Part of a small language model's weights.
Size: MLP 640 SwiGLU, vocabulary 8192, 5M parameters.
MLP neurons of a small language model. Each row is named by its layer, matrix (down: output weights) and neuron, and shows model dimensions 48-111. Each number is 50 + 10 x the weight over its row's rms, rounded and kept within 0 to 99. A neuron's up and down rows have the sign that makes its largest values positive.
A block is one neuron, or neurons of one layer that tend to fire together. After each block is what it responds to, as a language model described it from the Wikipedia text at the highest values.

L6.down0:52 49 51 56 54 42 51 36 56 58 34 42 57 41 48 64 49 58 50 60 65 46 56 40 36 70 40 64 45 48 46 50 53 60 53 53 56 47 60 46 44 49 32 49 47 48 49 60 53 47 59 51 66 66 46 54 54 70 62 56 45 48 43 64
L6.down25:54 66 48 43 60 41 54 53 56 33 56 41 67 45 57 44 56 46 53 48 33 22 35 56 69 54 52 67 47 48 64 46 56 57 44 48 41 45 39 44 51 45 40 63 59 51 60 64 55 65 49 42 65 62 47 44 77 63 46 32 29 70 50 41
L6.down217:39 57 56 67 43 58 51 44 42 40 51 56 45 31 53 69 43 54 48 69 58 57 34 46 48 67 66 46 60 49 42 50 54 57 37 55 73 51 43 60 55 48 50 53 53 34 59 59 50 46 59 46 50 48 68 22 61 43 54 57 36 51 47 64
L6.down224:56 49 56 49 30 42 49 58 61 63 52 42 47 49 44 51 41 65 50 43 33 57 69 57 61 52 43 47 66 52 49 41 37 48 55 53 56 42 48 42 39 62 57 49 72 44 46 53 49 61 55 62 64 46 33 37 36 55 61 49 45 41 60 48
L6.down276:57 55 53 30 55 36 63 48 45 66 52 49 57 47 66 32 50 46 50 57 37 59 56 63 32 53 40 60 50 45 60 56 39 38 45 30 44 22 43 52 46 51 59 42 43 47 52 73 37 55 69 49 55 58 59 63 48 45 82 46 50 44 39 59
L6.down452:49 58 52 23 46 49 69 49 58 48 48 44 49 40 57 48 39 54 61 49 61 54 55 56 57 63 39 54 49 40 44 52 52 50 63 49 42 52 53 43 29 55 45 48 48 58 45 70 42 71 43 44 63 51 43 43 66 52 41 53 38 36 19 60
L6.down549:51 53 50 50 45 76 49 50 38 40 46 63 66 33 54 54 64 49 64 73 48 47 43 49 46 70 53 38 48 48 52 65 60 24 42 55 48 46 66 58 54 34 43 62 48 63 65 49 64 46 52 55 56 55 44 54 50 52 41 59 77 51 56 44
L6.down550:49 45 56 58 49 39 58 36 51 54 62 38 46 42 65 50 46 56 42 50 41 53 54 53 35 41 45 52 48 40 31 49 49 61 39 48 73 36 41 53 65 50 64 42 45 65 55 36 49 52 53 51 50 75 52 36 42 36 55 41 47 79 22 68
The main finite verb or auxiliary right after a subject pronoun or noun, mostly "was" and "is", as in "It was", "she's", "the film was".

L4.down111:52 53 45 53 51 43 54 60 55 32 53 35 44 49 56 58 51 36 33 64 48 40 35 55 45 51 57 48 62 35 34 50 55 36 51 26 61 54 45 55 49 47 61 35 54 53 55 29 54 70 47 66 55 41 61 31 71 50 58 58 52 52 56 47
L4.down200:47 54 44 72 46 50 39 56 59 44 49 54 55 51 50 55 46 27 52 72 43 41 53 63 57 57 42 40 52 45 54 40 34 40 24 50 52 30 44 46 37 48 40 40 57 50 58 36 49 58 57 57 60 51 49 47 50 49 60 52 68 60 47 36
L4.down323:33 48 55 28 51 54 43 59 49 42 61 48 45 59 43 58 54 41 63 68 61 37 55 50 58 58 51 65 56 43 63 69 51 37 48 53 39 22 50 71 56 42 39 53 66 54 60 51 67 49 60 47 57 69 48 26 67 48 33 51 59 47 39 44
L4.down596:43 49 52 50 41 38 61 48 51 56 50 64 54 46 51 58 48 61 53 45 46 23 68 45 30 59 80 27 40 55 43 31 47 43 43 48 43 55 31 41 63 40 57 47 52 48 39 48 65 60 60 53 49 54 35 47 44 54 70 44 64 51 45 43
Forms of "be", mostly was, were and been, right after a subject or has/had, starting a passive or a predicate: "has been found", "was born", "were selected".

L7.down135:45 42 46 39 59 63 60 32 62 53 58 45 49 59 57 33 54 39 44 57 48 55 61 42 50 40 68 49 42 32 61 61 55 51 33 34 68 16 51 43 70 46 48 65 50 43 47 57 58 57 49 56 56 66 46 56 77 60 51 49 46 58 31 57
L7.down380:39 49 36 52 51 49 40 47 54 53 61 46 57 58 52 48 53 33 52 39 21 55 50 47 50 46 49 47 62 28 63 66 37 41 46 41 51 39 55 53 66 43 59 59 49 47 65 58 65 41 66 55 41 68 52 52 57 41 47 36 53 38 39 32
The word "as" introducing a role or reason (served as, as an accountant, as it produced), and copulas like be, became, was.

L6.down87:57 35 71 44 53 46 50 70 50 53 59 72 53 61 54 48 56 61 38 37 56 38 54 48 46 40 45 54 55 56 39 45 59 63 55 46 46 38 38 63 44 43 61 61 25 47 42 48 56 37 39 64 56 60 44 63 42 44 49 41 59 49 48 36
L6.down95:55 35 34 38 40 43 46 57 47 64 45 57 51 40 50 45 48 55 47 57 47 37 66 42 42 86 44 48 42 52 41 43 58 56 58 47 55 48 54 50 52 56 44 37 47 50 44 49 40 49 44 49 49 54 45 70 50 64 51 45 56 27 62 46
L6.down138:55 43 64 64 45 41 44 59 41 45 47 63 54 41 37 40 49 64 49 49 43 56 57 62 37 42 51 52 50 56 63 49 47 54 57 48 61 58 44 49 50 51 41 38 67 58 58 53 36 57 24 54 23 35 63 65 15 47 67 54 54 72 59 57
L6.down145:44 47 43 41 52 52 35 56 45 95 42 35 51 67 52 53 53 50 48 62 42 50 45 36 25 50 56 47 63 51 69 65 46 45 42 39 57 51 66 34 48 59 58 58 59 44 52 46 52 64 45 51 52 42 58 58 86 53 59 49 51 46 54 56
L6.down283:61 38 41 43 57 38 63 62 35 53 56 62 48 20 41 45 31 57 57 47 38 62 45 36 51 68 43 67 58 41 57 37 39 50 54 48 30 55 47 51 32 57 45 70 35 55 33 53 42 58 65 41 63 54 49 52 70 79 59 50 53 56 48 32
L6.down355:41 44 46 40 32 49 43 48 55 50 58 47 64 47 50 36 75 46 45 46 58 43 58 40 49 50 45 45 44 37 49 77 56 34 41 45 35 52 48 41 49 43 44 58 43 61 34 40 33 66 42 49 52 44 46 51 36 58 60 72 53 50 60 43
L6.down362:52 64 49 51 37 56 45 40 53 52 39 62 47 42 51 40 53 40 56 51 39 62 46 58 48 61 50 54 49 42 53 45 53 40 45 61 38 46 44 43 44 37 42 77 51 43 32 57 48 52 52 38 57 54 27 47 48 52 56 44 49 45 51 58
L6.down455:67 60 51 46 54 53 48 69 43 62 61 44 53 63 44 40 52 49 43 60 39 37 39 58 42 46 55 44 50 50 42 54 60 20 43 67 46 75 47 47 40 55 59 59 59 46 57 51 57 59 54 66 54 55 61 41 48 36 62 57 41 33 75 23
Verb stems or stem fragments right after to, a modal (would, may, will), or does/did, e.g. acqui(re), encourag(e), as-sum(e), conduct.

L7.down7:70 52 61 54 53 38 65 54 47 67 50 67 46 49 47 52 33 47 61 53 49 36 37 54 53 41 56 52 45 31 65 40 33 39 41 54 45 47 51 46 37 60 39 69 61 54 65 53 54 57 51 53 53 46 51 62 50 63 60 53 47 59 55 49
L7.down81:56 49 41 51 49 37 60 40 58 87 46 46 43 41 48 45 45 53 42 65 44 38 41 47 48 55 63 52 53 56 57 51 46 46 64 45 53 29 55 41 38 48 53 55 50 49 49 49 63 49 51 48 67 53 46 64 86 38 64 42 52 44 46 38
Bare verb stems right after "to" or a modal, usually taking an object next, such as lift, contest, protect, detect; also verb suffixes like -es, -ing, and digits in dates.